config.toml
num_hidden_layers = 11
hidden_size = 640
num_key_value_heads = 1
intermediate_size = 2112
hidden_act = "swiglu"
norm = "rmsnorm"
attn_scale = 0.0884
tie_word_embeddings = false
init_std_o = 0.0
weight_decay = 0.24
decay_shape = "linear"
batch_tokens = [131072, 262144, 524288, 1048576]
max_steps = 3034
MLP neurons of a small language model. Each row is named by its layer, matrix (gate and up: input weights) and neuron, and shows model dimensions 384-447. Each number is 128 + 24 x the weight over its row's rms, rounded and kept within 0 to 255. A neuron's up and down rows have the sign that makes its largest values positive.
After each neuron's rows, "fires after" lists the tokens most often just before its 100 highest values on Wikipedia text that the model never trained on. A number after a token or word is its count.

L5.gate1131 [ 90 137 112 150 132 111 136 125 117 181 107 119 182 102 121 140 132 120 133 147 122 127 145  83 139 113 152 116  97 124 121  92  81 102 115 153 115 119 161 140 160 118 111  94  87 136 125 110 185 153 121  97 169 123 160 130 125 125 155 133 126 117 116 104]
L5.up1131 [138 135 100 117 142 109 140 160 111 149 119 112 127 103 150 143 131 139 161 117 128  93  95  65 161 139 108 101  88 108 101 153 114 111 117 123 104 136 171 113  78  99 102 112 168  92  96 144 130 141 105 129 143 139 157 115 146 151 164 103  85 140 100 160]
fires after: "1" 54, "9" 10, " " 5, " the" 4, "0" 4

L7.gate675 [148 148 157 126 102 124 122 121 147 113 127 136 109  86 133  68 126 124 105 132 124 127 137 120 134 121 153 135  78 131 138 138 110 115 109 132 154  88 142 130 160 119 145 113 122 116 163 121 130 136 140 111 115 153 111 198 128 114  99 140 105 147 130 145]
L7.up675 [124  90  98 166  79 140 117 132 111 191 127  93 147  92 150 133 101 129 151 134 109  81 137 110  88 125 119 161  90 163 145 152 105 163 130 131  92 140 103 105 111 163 112 118 150 122 110 126  90  99 131 156 124 111 137 133 120 184 155  99 171 112 146 140]
fires after: "2" 68, "\n" 6, "0" 5, " |" 5

L7.gate1175 [185 185 116 122 154 156 109 151 128 125 104 132 139 149 137 165 128 157 143 103  78  74 131 113 149 120 139 152 140 119 107  96  87 120  91 111 109 118 137 113 139 112 144 110 117  62 139 136 112 116 102 141 129  97 110 127 145 119 139 137 144 129 113 153]
L7.up1175 [113 120 160 114 152 160 140 148 121 156 125 169 108 159 144 123 125 161 113 137 100 147 104 133 134 146 130 114 148 103 121 129 100 118 131  98 164 140 121 102 138  91 122  85 155 117 131  91 115 141 160 156 153 122 170 144 150 113 166 146 117 154  96 117]
fires after: " the" 46, " The" 32, "The" 13

L5.gate445 [154 119  94  96 153 118 161  97 122 123 131 118 134 113 156 126 108 142 122 114 168 138 125 111 147 128 117 145 105 126 117 169 127 118 155 129 124 131 117 127 149 100 147 148 137 134  96 139  64 137 157  99  84  99  92 132 131 166 168  89 129  98 101 135]
L5.up445 [ 73 106 142 123 123 148 109 140 152  98 125 100 130 135 150 137 135 121 114  73 131 164 136 129 147 140 158  83  84 134 170 119 110  82 147 107 147 114 131 144 110 130 121 134 154  59 163 137 142 145 137 118 160 170 121 115 139 119 118 127 146  87  85 145]
fires after: "1" 41, "9" 18, "0" 10, "8" 7, "–" 5

L7.gate2058 [128 156 178 128 148 117 148 120 148 139 123 146 143 116 116 141  98 158 154 152 106  85 113 150 134 150 100 173  90 105 163  70 165 138 112 130 140 115 116 110 137  72 142 122 128  98 112 157 137 146 122 136 148 167 121 122 119 132 107 122 140 118 119 104]
L7.up2058 [150 130 131 118  98 102 147 126 101 115 100 103 143 114 105 123 137 152 158 135 125 125 159 152 134 164 133 123 128 111 157  96 148 150  95 133 119 120 125 114  71 142 209 155 143 109 138  84 142 134  90 118 117 132  95 164 119 150 131 100 161 166 122 127]
fires after: "." 24, "0" 20, "9" 8, "1" 6, "5" 5

L7.gate180 [148 125 140 128 120 182  87 103 143 133 143 147 123 118 183 153 101 134 109 147 129 141 122 156 122 127  90 121 122 118 122  55 134 110 156 137 186  81  96 128 111 133 136 147 171 194 142 129 127 134 109 132 145 166 152 144 154 120 154  79 130 126 120 117]
L7.up180 [165 113 150 140 132 149 105 104 100 143  92 105 142  68 135 139 136 114 158 179 149 126 145 114 122  95 149 165 135 143 146  92 135 141 148 120 142 119 145 174 145 142 135 143 122 127 137 147  52 160 102 117 141 152  94 126 127 150  88 129 121 103  45 158]
fires after: " " 41, "2" 13, "1" 6

L7.gate434 [146  78 125 120 118 134 147 144  90 116 144 137 202 164 128 152 135 122 137 170 129 121 101 150 163 134 108 158 106 121 142 110 110 160 123 155 178 115 110  97 108  75 125 119 132 103 167 123 115  79 150 171 143 113 153 127  93 191 194 136 115 147 123 129]
L7.up434 [148 106 149 121 121 140 149 100 129 128 104 135 156 116  92 160 121 176 133 135 127 139 116 157 144 130 162 126 100 151 155 112 127 181 140 166 145 116 155 115 143  82 169  96  89 149 131 126  98 135 169 122 104 100  80 158 157 146 129 137 138  99 118 113]
fires after: "2" 14, "3" 11, "9" 10, "8" 8, "5" 7, "1" 7

L5.gate1396 [156 132 150 157 126 103 134 125 147 167 129 139 140 153 153 114 107 127 121 143 115 132 104 142 148 108 155  91 111 172 122 151 131 109 112 135 184 110 141 206 171  90 103 121 144  95 138 154 158 101 123 134 157  95  80 129 128 142  90 117 104 106 134 145]
L5.up1396 [141 111 153 182 105 117 153  76 135 135 157 107 143  99 167 142 107  89 121 131 115  86 202 112 100 161 143 116  97 116 184 140 154 201 133 129 124  96 119 144 157 158 160 132 140 159 123 145 144 129 108  68 143 177 111 104 156 153 101 102 163 103 105 132]
fires after: "\n" 72, " j" 4

L7.gate1980 [123 133 106 122 145 107 141 124 170 193 133 105 161 105 111 184  75 131 150  82 128  95 127 144 126 128 170 138 106 124 115 134 164 106 124 126 136 117 114  82 122 106 143  94 126  95 101 132 143 134 147 128 123 124 150 173 130 195 134  75 152 155 104 107]
L7.up1980 [158 144 154  81 123 114 208 142 112 143 130 110 161 126 135 161 184 110 118 105 103  83 155 139 117 140 157 121 115  89 105 121 154 115 124 152 159 113 146 107 134 129 149 152 109 101 147 139 132 117 155 142 160 117 148  94 174 155 136  52 110 139 128 124]
fires after: "\n" 41, "." 16, " the" 8, " In" 6

L7.gate1986 [107 108 135 139 138 153 154 122 164 161  99  90 149 148 130 142 106 178 156 106 111  87 115 115 114 145 104 133 140 175 124  97  66 102 128 114  91 139 136 102 137 101 112 138 101 140 138 127 131 115  93 142  83 115 121 122 134 119 159 107 145 146  99  93]
L7.up1986 [100  97 114 152 190 128  90 151 189 136 111 130  94 142  87 120 148 127 143  75 113 139 123 118 121 147 132 127 169 153 179 121 139 138 145 142 127  92 119 186 137  92 125 115 118  89  99 175 135 116 134 142 130 124 148 136 127 100 102 172 129 132  94 114]
fires after: " the" 52, " The" 9, "The" 6, "0" 4

L7.gate368 [107 156 152 104 134 114 142 153  81 116 103 104  95 175 109 107 120 177 128 119 163 122 171 129 171 107 144 143 145 159 125 151 127 136 124 115 108 113 115 111 129 181 140 129 112 124 124 125 117 159 168 133 109 122 126  74 114 121 125 109 127 114 123 111]
L7.up368 [ 84 140 138 131 142 150 126 159 107 159 147 134 140  87 167 143 155 142 118  93 143 157 146 133 161 124 155 127 128 139 108 152  86 109 122 100 132 126 146 151 105 129 131 121 134 124 138 140 150 118 128 156  88 147 157  84 140 117 142 130 147 129 123  96]
fires after: " the" 45, " The" 6, " |" 6, " and" 4

L7.gate1722 [118  94 104  89 144 159 139 103 120 143  91 146  82 151 114 190 130 102 100  98 121 147 104 141  93 138 120 133  95 139 141 137 160  98 147 133 123 125 117 141 156 122 126 126 128 147 138 135 139 120 193 131 150 115  77 110 141 146 122 113 158 143 112 136]
L7.up1722 [106 114 124 141 124 159 138 141 122 159 108  93 119 145 152 174 138 114  90 115 114 111 135  94 104 138 125 177 106 102 150  99 167 151 132 148 138 163 108 157 124 119 138 119 118 135 104 101 176  81 125 138 109  87 136 101 145 120 108 108 115 148 128 114]
fires after: " |" 29, " the" 28, " " 5, "," 4

L7.gate1250 [173 117 135 166 170 141 127 131 117 107 170 119 136 148 122 116  86 139 123 138 124 175 117 124 115 141 142 130 135 131  76  87  82 142 148 116 155 107 130 135  93  89 106 127 152 150 135 135 124  95  89 161 104 118  55 154 146 115 127 108 114 122 142 164]
L7.up1250 [ 95  99 129 136 128 121 126 161 133 135 164 136  51 124 170 130 147  78 106  84 144 123 162 104 117 107 134 174 153 135 118 124 140 133 174 117 132 131 136 127 113 105 138 142 135 132 141 144 114 136 139 117 150 131 105 154 132  92 150 112 120 143 134 119]
fires after: "\n" 80

L7.gate1333 [102 117 158 110 151  88 156 164 102 192 130  80 148 119 141 129 105 172 120 124 163 173 146 104 153 126 170 130 120 135 145 121 120 110 103 119 157 137 135 103 142 156 108  99 134 165 111 135 129 128 124  87 120 136 150 184 117 147 146 127 108  81 156 113]
L7.up1333 [176  93 119  87 124  98 123 158 142 101 111 116 127 154 127 165 134 140  95 149 152 140 116 123 142 116 166 112 112 115 133 136 123 144 130 159 123 109 140 158 104 103 105 148 152 133 150 110  71 159 154  93 117 153 164 119  93 106  96  83 164 118 149 114]
fires after: "1" 30, "2" 26, "0" 7, "6" 6

L7.gate1517 [103 127 122 119 124 121 139 110 149 116 147 150 106 154 106 120  85 143 129 144  95 123 124 140 189 130  93 158 127 120 134 112 126 116 173 129 141 162 138 101 152 146 142 144 138 157 153 176 137 128  88 113 118 131 153 131 120 119 121 160  96 121 100 141]
L7.up1517 [162 130  98 107 139 159 143  94 142 105 150 157 122 130 122 137 119 103 116 130 135 141 152 120 128 163 130 137 133 171 106 147 137 131 134 134 125 115 126  98 127 117  98 105 180 145 123 144 108 156 130  99 141 156  94 123 131  70 107 151 117 117 174 143]
fires after: " |" 56, "1" 6, " " 6, " resulted" 5, "9" 4

L5.gate404 [153  83 164 115 161  65 128 125 149 126  96 127 126 182 137 109 121 104  92 132 126 100 162 115  93 105 149 111 127 103 100 135 123 162 126 150 198 131 170  87 123 125 120 140 133 121 120 154  83 135 151 142 137 136  73 135 114 175 131 166 111 128 100 116]
L5.up404 [159 118 111  88 117 128 147 157 103 121  94 126 141 150 135 127 110 140 139 137 100 150 132 123 136 122 147 106 149 104 125 122  90 137 113 142 121  80 164  93 135  96 116 148 131 148 134 145 143 124 115 108 137 121 108 120  89 148 114 125  98 232 121 122]
fires after: "\n" 46, " Genus" 4

L5.gate208 [123  93 133 153 128 125 113 149 128  88 145 104 143 125 132 113 107 144 143 148 128 107 134 152 121 124 141 131 117 142  74 110 116 110 126 116 124 121 145  97 134  67 138  98 124 167 166 115 146 126 127 195 142 118 117 127 145 116  79 126 114 125  67 106]
L5.up208 [ 75 124 136  83 131 127 137 130  99 135 145 126 159 111  97 130 140 113 104  89 153 121 119 102 145 105 128 124 113 136 133 153  95 144 109 157 121  97 127 122 137 144 123 163 158 105 131 148 120 140 133  93  89 162 133 108 164 124 145  98  82 123 106 154]
fires after: "1" 19, "\n" 17, "8" 13, "3" 11, "0" 10, "6" 8

L5.gate168 [ 90 125 149 128 175 119 157 134 175 148  74 112 138 132 134 139 117 199 107 134 124 140 122 144 130 142 153  78  95 162  88 141 128 158 128 109 126 159  97 120 125 146 152 131  81 136 134 179 114 149 137  97 132 106 136 136 139 142 162 135 115 147  99 166]
L5.up168 [149 127 124 132 113 139  85 119 118 107 114 107  75 157 122 158 116 147 176  96 106 154 161 140 115 128 134 107 150 140  95 125 159 133 136 121 136 156 125 124 132 102 140 140 123 116 149 114 145 152 149 141  97 114 123 148 142 137 103 142 117  62 118 110]
fires after: " " 71, ";" 8, " |" 5, "\n" 4

L7.gate1232 [132 147 123 119 125 140 128 128 110 150 113 121 135  72 104 129 112 173 113 103 107 117 115  85 169 152 109 100  85  93 145 140 103 131 106 127 116 127 104 149 144 133 144 126 133 133 193 144 118 110 189 132  82 136 116 145 151 101 109 125 126 157 103 128]
L7.up1232 [172  93 106 107  73 132 149 150  94 141 147 152 125 162 123 166 145 113 112  90 125 133 144 125 132 112 163 128 108 102 151  96  96 187 102 188 123  92 175 147 144 122 104 144 116 117 151 116 210 113 102 126 101 147 139 104 155 148 127 153 123 172 142 161]
fires after: " |" 70, ";" 9, "\n" 6, " " 5

L5.gate1335 [140  76  91 103 132 145 136  83 172 102 118 158 138 125 144 111 117 139 122 163 131 139  89 150 122 143 163 137 148 101 148 128 162 141 128 151 122 129 112 139  83  88 167 108 155 149 109 133  91 129 105 175 207 156 102 147 119 135 150 124 110 146 114 165]
L5.up1335 [155 135 172 150 178 157 109 135 135 153 103 111 178 144 149 132 139 131 139 102 120 179 125 119 162 107 131 134 138 125 118 131 156 149 122 117 111 150 142 105 144 137 137 173 125 124 119 155 125 134  90 121 108 139 146 120 138 114  93 130 112  77 119 154]
fires after: " " 27, " the" 14, "–" 6, "==" 5

L5.gate1337 [164  98 163 141 141 138 161 166 117 109 125 130 163 107 167 105 137 181 148 167 109 120 159 128 119 116 121 147  66 111  80 127 161 154  81 128 122  57 138  99 167 112 169  83 108 139 103 129 150 103 160 129 148 135  97 128 128 129 119 127 172 138 116 112]
L5.up1337 [143 133 115 155 127 162 175 129 220 118 131 125 152 128 106 178 141 186 148 187 155 132 145 120  92 110  96 136 120 135 107 123 117 130 118 149 108 112 148 128 155 134 173 133 103 147 144 114 141 136 166 131  87 107 122 138  76 124 119 135 165 130 134 119]
fires after: " " 24, "0" 14, "9" 11, "2" 6, " W" 4

L7.gate1377 [127 151  98 117 139 103  88 153 131  83 161 150 106 114 102 149 116 170 137 126 113  91 131 109 115 132 195 128 143 153 111 174 147 155 154 148 152 116 117 114 164 123 141  88 126 117  86 130 116 100 162  66 131  89 106 116 123 154 127 152 119 139 139 106]
L7.up1377 [137 127 152 116 122 128 146 127 144 127 139 193 126 109 149 136 120 127  70 130 144 124 138  98 137 107 119 159 115 145  95 121 127  82 117  89 142 119 122 119 119  87 118 102 112 136 116 155 127 123 105 111 132 134 113 144 159 167 101 135 140 129 134 147]
fires after: " the" 42, " The" 14

L7.gate18 [103 167 162 115 153 153 131 126 119  96 132 129 129 109 134 149 108 170  94 124  88 150 133 153 109 116 133 101 107  88  92 128  89 141 134 139 150 135 140 123 129 155  79 165 110 139 172 127 147 119 106 121  93  78  84 152 148 147 113 123 116 145  91 141]
L7.up18 [ 89 176 108 152 132 158 107 118 102 123  81 137 125 134 121 142 110 156 174 104 105 145 109 143 157 141 131 146 116 103 130 141 141 142 149 140 141 121 150 132 152 150 141 144 125 138 137 132  85  91  94 126 117 108 107 134 139  93 100 157 119 122 116 155]
fires after: "," 26, "." 22, "\n" 6, ";" 4, " that" 4

L5.gate1999 [106 147 144 142 108 146 163 151 169 152  75  70 126 170 112 106 128 157 129 127 108 122 101 134 144 120 126 156  60 127  81 104  96 128 131 147 107 118 106 131  97 108 117 102 117 110 194 186 118 115 126 193 151 138 116 135 108 133 153 137 149 100 133 133]
L5.up1999 [178 104 123 176 164 103 146  93 136 100 132 150 125 102 119 109 126 139 142 149 129 133 122 127  98 102 165 129 161 143 120  95 134 124 147 152 126 142 100 106 140  99 128 174 172 116 131 106 162  87  95 153 125 113  93 168 141 127  96 176 125 163 142 124]
fires after: "3" 37, "." 14, "4" 8, " |" 7, " (" 5, "2" 5

L7.gate1223 [130 128 126 172 144 121  88 137 104 133  58 132 172 136 127 151  98  97 138 131 149 151  99  99 158 152 100 148 133 127  93 140 135 102 124 157 149 118 132  96 122 106 110 147 129 108 154 125 130 134 118 158 110 139 121 140 114 142 161  94 150  93 125 146]
L7.up1223 [164 110 123 132 111 138 125 169 139 139  92 121 103 115 104 112 107 118 143 129 129 163 153 164  88 139  83 131  96  85 148 114  87 170 125 109 102 140 132 132 161 132 131  52 166 108 156 121 109 118  70 158 110 116  44 111 132  99 165 125 125 150 143 147]
fires after: "." 14, "3" 13, "5" 13, "2" 13, "4" 12, "1" 8

L5.gate790 [169 102 156 109 137 120 116 123 144 105 113 114  95 157 133  99 105 149 122 114 166 173 119 139 125 109 132 107  99 100 118 167 112 138 125 133 147  92 135  99 135 117 145 123 155 149 131 118 116 122 156 159 134 162 128 145 122 113  82  89 124 103 137 140]
L5.up790 [177 124 117 103 115  74 106 101  86 154 143 114 109 154 132 123 139 122 120 118 145 107 152 146 135 108 132 143 121 122 181 117 120 123 115 170 152 132 119 116 138 126  81 113 141 114 174 104 173 134 129 140 113 138 117 160  91 114 134 128  92 170 120 127]
fires after: "\n" 59

L7.gate1570 [104 124  92 106 101 149 136 107 133 119  82 131 163 127 134 160 144 143 157 160 137 116 105 131 149 121 119 127 108 157  96 159 121 105 122 143 126  90 162 113 107 103  86 108 103 111 115  99 120 131 123 172 148 120 117  75 149 154 178 153 146 112 104 143]
L7.up1570 [117 130 126 151 135 118 128 109 141 126 157 117 152 149 129 101 154 150 182 107 119 165  93 129 114 114 177 140  55  94 131 136 129 168 111  96 125 134 104 105  95 114 127 162 122 136 144 140 137  45 151 138 132 126 134 142 145 156  85 157 149 148 116 187]
fires after: "." 56, "\n" 9, " (" 5

L7.gate165 [125 102 113 136 120 151 105 168  78 188 106 145 135 106 149 135  83 167 154 121 142 116 122 117 100 133 118 117  98 146 143 130 135  89 106 173 148 157 140 118 155 111 140 144 155  99  94 125 150 134 100 156 119 154 172 121 120 126 140 138 106 146 118 144]
L7.up165 [ 90 174 118 172  85 123 132 116 121 162  88 138  89 169 113 148 125 128  98 162 136 138 156 159 136 126 175 148 117 151 112 125 151 135  96 166 131 126 130 156 178 103 127  98 117 131 150 124 124  67 149 126 133 158 134  67 149 128 109 164 123 127 118 129]
fires after: " " 32, "0" 21, " |" 15, "9" 4

L5.gate1984 [ 99 115 144 119 156 137 149 110 144 120 124 170 161 150 149 102  98 144 136 124 153 164 129 132 129 135 157 127 152 103 106 136 118  88 137 104 141 118 133 155  85 143 127  99 123 150 150 139 100  63 136 122 161 154 102 119 130 108 123 103 112 119 138 101]
L5.up1984 [135 122 151 130 130 101 172 140 130 167 115 134 112  95 100 143 133  97 136 127  92 110 135 172 158 152 181  95 134 104 165 160  84 140  85 127 122 117 140 120 106 118 127 156 150 116 133 119 159 138 142 136 103 102 160 149  69 157 118 161 142 135 139  91]
fires after: "." 82, ".\"" 4

L5.gate1671 [129  81 152 151 138  93 152 152 137 122  63 154 136 186  91 106 113 170 131 105 110 148 147 164 118 144 173 134 141 148 133  97 132 151 187 145  89 172 111 116 102 123 122 113 152 131  93 142 131 109 137 111 130 145 153 173 113 145  73 132 160 150 119 190]
L5.up1671 [ 87 142 114 166 107 127  71 134 116 127 133 128 113  78 157 124 122  84 157 110 114 115 122 115 153 108 133 104  35 149 122 110  99  98 120 139 130 151 101 103  73 127 143 129 166 111 137 141 160 125 128 153 111 112 127 163 165 155 133 117 135 151 127 115]
fires after: "\n" 40, "6" 7, " (" 6, " " 5, "2" 5

L7.gate747 [126  95  99 126  92 158 140 148 166 160 104 174 106 128 125 145  96 183 120 137  99 127 123 126 146 158 108 141  85 136 142 111 103 105 132 153 139 154 170 141 155 111 133  59 109 136 115 125 137 113 108 139 103 103 106 143 126 125 120 143 137 142  96 108]
L7.up747 [168 133 115 103  94 181  89 132 127 154  93 141 129  81 110  99 118  94 154 126  78 171 152 129 154 186 122 117 140 121 145 126 132  72 116 125 144 127 158 182  91  97 139 172 136 170 148  84 140 142  93 138  82 132 124 139  99 104 120 160 173 137 100 109]
fires after: " the" 21, " The" 16, "|" 8, "The" 6, "s" 4, "." 4

L7.gate119 [116 144 105 132 145  80 131 142 110 138 115 116  97 137 124 161 131 112 132 147 138 120 118  97 143 127 135 164 127 132 108 115 129 153 116 123 139 130 119 122 137 116 156 133 125 150 140 153  88 138 130 136 147 108 112  87 133 121 157 138 176 104 103 166]
L7.up119 [140  98 156 121 115 102  90 158 123 130 107 146 130 141 132 164 144 149 133  99 138 138 165 111 114 119 133 112 160 102 155  78 133 166 151 124 145 128 138 179 134 154 147 164 173  86 175 156 155 143 167 142 164 105 155 141  83 170 133 151  92 132 134 126]
fires after: " |" 64, ";" 10, " (" 6

L7.gate1099 [141  72  88  93 144 145 101 164 135  80  72 166 136 168 154 123 133 107  84 107 124 167  75 155 164 161 128 109 150 119 157 140 125  97 106 121  94 101 149 125 105 113 134 146 126 122 142 144 133 167  83 134 140 148 116 164 135 127 131 128 112 130 120 112]
L7.up1099 [127 112 151 122 125 106 112 146 126 106  83 165 157 137 108 147 122 151 118 122 141 127 117 123 119 157 112 126 163 152 163 153 134 129 130 159 117 106 144 130 164 146 114  72 125 167 191 100 130 191 110 113 113 109  89 187 140  82 104 180 141 112 133 124]
fires after: " " 33, "\n" 23, "0" 5, "|" 4, "9" 4

L7.gate244 [141 117 105 131 184 150 126 121 156 136 137 172 158 110 150 105 107 139 111 150 119 119 124  89 132 120 123 129 142 100 122 123 154  88 132 114 150 171 100 118 131 124 128 138 150 137 156 149 144  93  97 125 144 141 149 135 140 104 126 120 103 130 150 131]
L7.up244 [155 114  65 121 124 159 112 124 177 141 102 157  97  81 132 144 146 118 149 163 141 125 121 155 112 116 145 131 151 117 147 112 103 124 100 150 137 136 151 123 159 119 167  82 146 142 108 125 120 126 141 155 130 168 132 113 181 119 148 134 118 143 147 109]
fires after: " " 26, " |" 24, ":" 6, "6" 6, "1" 5, "," 5

L7.gate863 [133 130 108 133 128 150  91 183  87 125 143 127 113 109  87 163  98 122 144 130 123 138 100 109 116  86 117 126  77 160 164 146 157 140 114 131 143  97 126  64 175 149 158 110 139 126 139 138 129 125 105 135 107 125 120 145 111 133 131  84 134 127  80 133]
L7.up863 [134 129  92 107 108 117 116  99 153 135 113 133  94 125 129 126 117 151 124  99 141 130 150  96 139 161 143  98  89 123 156  86 154 119 149 139 112 104 123 172  88 160 116  91 130  87 108 129 148 145  98 115 117  90 156 133 107 118 118 114  90 124 116 124]
fires after: "\n" 20, "4" 7, "5" 6, "7" 6, "3" 6, " end" 5

L7.gate853 [144 189 107 133 175 155 122 120 157 151 124 181 114 128 136 140 113 127  95 130  89 108 109 135 160 130  75 138 120 142  88 155 154 101 208 132  85 118 125 111 106 125  58  97 112 133 143 151 114 118 111 171 132 111  73 120 117 140 154 128 147 160 133 133]
L7.up853 [152 137 197 119 114  82 156 142 117  95 151 123 143  90 129 106 137 135 155 105 149 140 148 140 144 126 140 106 131 118 112 129  99 123 161 105 125 130  94 136 141 118 127 115 144 136 124 121 116 118 112  92 120 147 114 161 133 139 124 156 142 109 171 140]
fires after: " " 36, " |" 23, "2" 8, "1" 7, "," 5, "3" 4

L7.gate744 [119 128 110 146 150  99 111 134 166 142  98 162 139 100 109 122 106 174 126 124 107 151 142 142 157 104 128 172 121 114 116 139 111 145  99 131 160 126 107 123 141 128 102  90 128 165 128 110 122 130 131 158 119  97 100 151 151 193 115 119 117 130 131 137]
L7.up744 [109 125 132 151 139 135 118 134 108 151 135 180 105 142  93 142 183 122 126 134 124 138 148 143 117  74 142 165 113 108 108 126 100 148 115 149 125 116  77 160 125 125 140 193 123 156 153 121  93 114 109 171  81 121 106 143 189 138  91 106 122 149 128 117]
fires after: "." 60, "\n" 22

L5.gate667 [133 130 161 135 167 114 153 125 130 119  88 112 150 154 104 125  65 134 155 134  70 142 123 144 140 117 157 165  95 114 133  96 110  97 141 167 108 121 107 110  86 115 133  77 140 112 129 112 119 154 131 145 136 116 158 150 114 120 130 106 150 125 122 112]
L5.up667 [105 103 145 144 152  93 147 124 106 115 118 146 127 121 114 130 122 121  68 142 155 136 126  92 153 151 120 129 158 110 126 115 135 148 120  69 124 145 124 151 113 163 137 165 100 140 122 101 163 109 115 105  94 111 149 158 131 123 158 131 121 151 126 163]
fires after: "2" 19, "3" 16, "6" 10, "1" 8, " pick" 7, "4" 6

L7.gate545 [113 119 122 153 174 127 111 119 178 135 150 166 142 145 136 104 104 107 143 151 106  86  88 163 137 128 138 126 181 100 129 135 123 116 139 155 162 115 107 111 146 118  90  80 139 114 168 125 125 120 110 131 142 145 144 134 124 122  87 159  83 107 146  99]
L7.up545 [ 88 158 110 108 151 150 123  78 152 147 133 120 113 138 129 133 126 115 123 147 111  99 134 163 119 141 149 165 117 141 135 155 159 104 131 123  82 198 105 118 167 163 109 138 141 170 135 123  98 102 181  96 152 150 193 117  95 123 106  93 113  95 111 148]
fires after: "1" 24, "2" 20, "3" 11, " " 10, " |" 7

L5.gate1400 [124 110 109 110 154 120 161  96 170 179  93 156 126 137 166 137 104 160  94 110 114 109 140  81 143 172 108 129 152 143 128 111 154 161 119  98 148 103 130  98  84 129 139 150 136 104 104 117 122 126 134 145 131 117 136 149 106 112 134 107 159 110 117 116]
L5.up1400 [110 135  86 124 133 122 161 144 104 148 142 158  98 114 134 122 139 141 118 116 141 111 119  92 149 160  97 117 123 139 131 146 116 137 158 121 112 102 145 154  94 118 158 107 125 134 105  91 110 137 136 145 117 110 168 110 130 143 105 131 159 133 142 116]
fires after: " the" 41, " |" 6, " \"" 5, "s" 4, " a" 4

L5.gate1761 [161 157 133 161 159 132 125 124 152 128 167 172 107 118 129 130 104 173 138 108 106 125 118 165  98  94 119 142  56 131 102 117 143 137 118 142 146 102 149 100 122  68 113 117 142  95 129 139 153 103 158 129 172 142 142 106 162 177 138 142 117 143 104 139]
L5.up1761 [147 139 119 122 126 119  94  86 126 113 127 123 127 135  98 185 142  97 197  90 149 129  65 148 154 143 115 103 110 107  93  78 147 134 145 124 134 106 151 111 172 137 154 127  87 126 138 135 122 185 116 157 161 133 126 143 116 113 111  97 160 137 147  84]
fires after: "1" 28, "9" 21, "8" 14, "0" 8, "\n" 6

L5.gate1477 [150 113 146 123 117 144 172  98 118 121 154 156 165 175 114 130 114 165 135 131 107 112  84 157 103 163 148 129  79 140 202 119 153 185 123 146 181 149 126  97 102 136 170 137 122 144 175 157 128 115 142 121 195 126 135 149 158 136 122  97 195 157 149 143]
L5.up1477 [144 123  97  73 146 101 150  67 158 155 128  86 146 137 158 181 136 119 115 152 120 183 113 148  91 146 136 121 122 106 113 138 148 124 135 138 162 116 118 119 114  91 158 138 148 127 120 134 150 108 131 129  97 122 206 117 126 147 129 134 136 136 120 110]
fires after: "," 60

L7.gate2047 [132  94 100 117 153  85 136 140 136 113 150 136 130 178 107 158 125 122 136 158 159 113  87 124 113 139 143 202 112 155  81 126 107 147 142 157 186 101 145 107 125  96 153 130 161 146 140 115 122 133 123 102 146 102  96  98 138 146 185 116 137 114 123  88]
L7.up2047 [135 131 115  99 109 141  72 134 156  85  88 118 120 149 104 146 143 135 132 102 130 111 135 138 137 111 108 116 122 129 164 172 172 143 143 119  82  90 169 134  95 124 106 131 114 114 134 110 118 111 158  97  99  93 158 143 131 187 132 117 134 106 135 125]
fires after: "1" 39, "0" 22, "2" 19, "9" 4

L5.gate1978 [134 151 126 120 135 129 142 134 164  80 119 133 123 153 140 120 126 153 153 124  92 137 134 143 151 151 130 136 120 106 158  95 178  92 124 140 120 118 114  67 112  60 114  67 126 139 121  84 120 109 118 144 148 116 116  70 179 128 178 116 147 104 135 130]
L5.up1978 [146 122 152  92 121 144 107 108 118 147 112 131 168 125 138 120 152 137 112 136 112 115 111  90 140 105 179 178 139 154 116  90 100 126 153  94 143 129 156 170  88 118 167 107  99 163 124 151 103 172 178 119 143 134 113 141 138 111 168  91 110 120 129 114]
fires after: "1" 32, "2" 27, "-" 5, "3" 5, " U" 4, " " 4

L5.gate769 [134 148 128 138 134 125 133 105 156 138 116 130 156 156 174 149 100 124 180 133  92 168 126 132 130 133 139 130  77  85  72  98 152 131 152 132 184 139 150 153 146  92 153 152 126  93  89  98 142 141  99 140  86 151 110 155 147 210 138 107 182 136  76  88]
L5.up769 [121 119  71  74 154 148  95 147 156 114  99 109 124 146 125 154 123 157 116 118 111 139 171 151  86 118 126 120 115 151 132 130 128 150 102 166 143  92  98 122 142  96 116 118 124  92 136  89  88  80 127 133 130 122  91 121 134 163  99 141 101 129 122 125]
fires after: "\n" 27, " " 13, "1" 12, "2" 12, "3" 6, ":" 5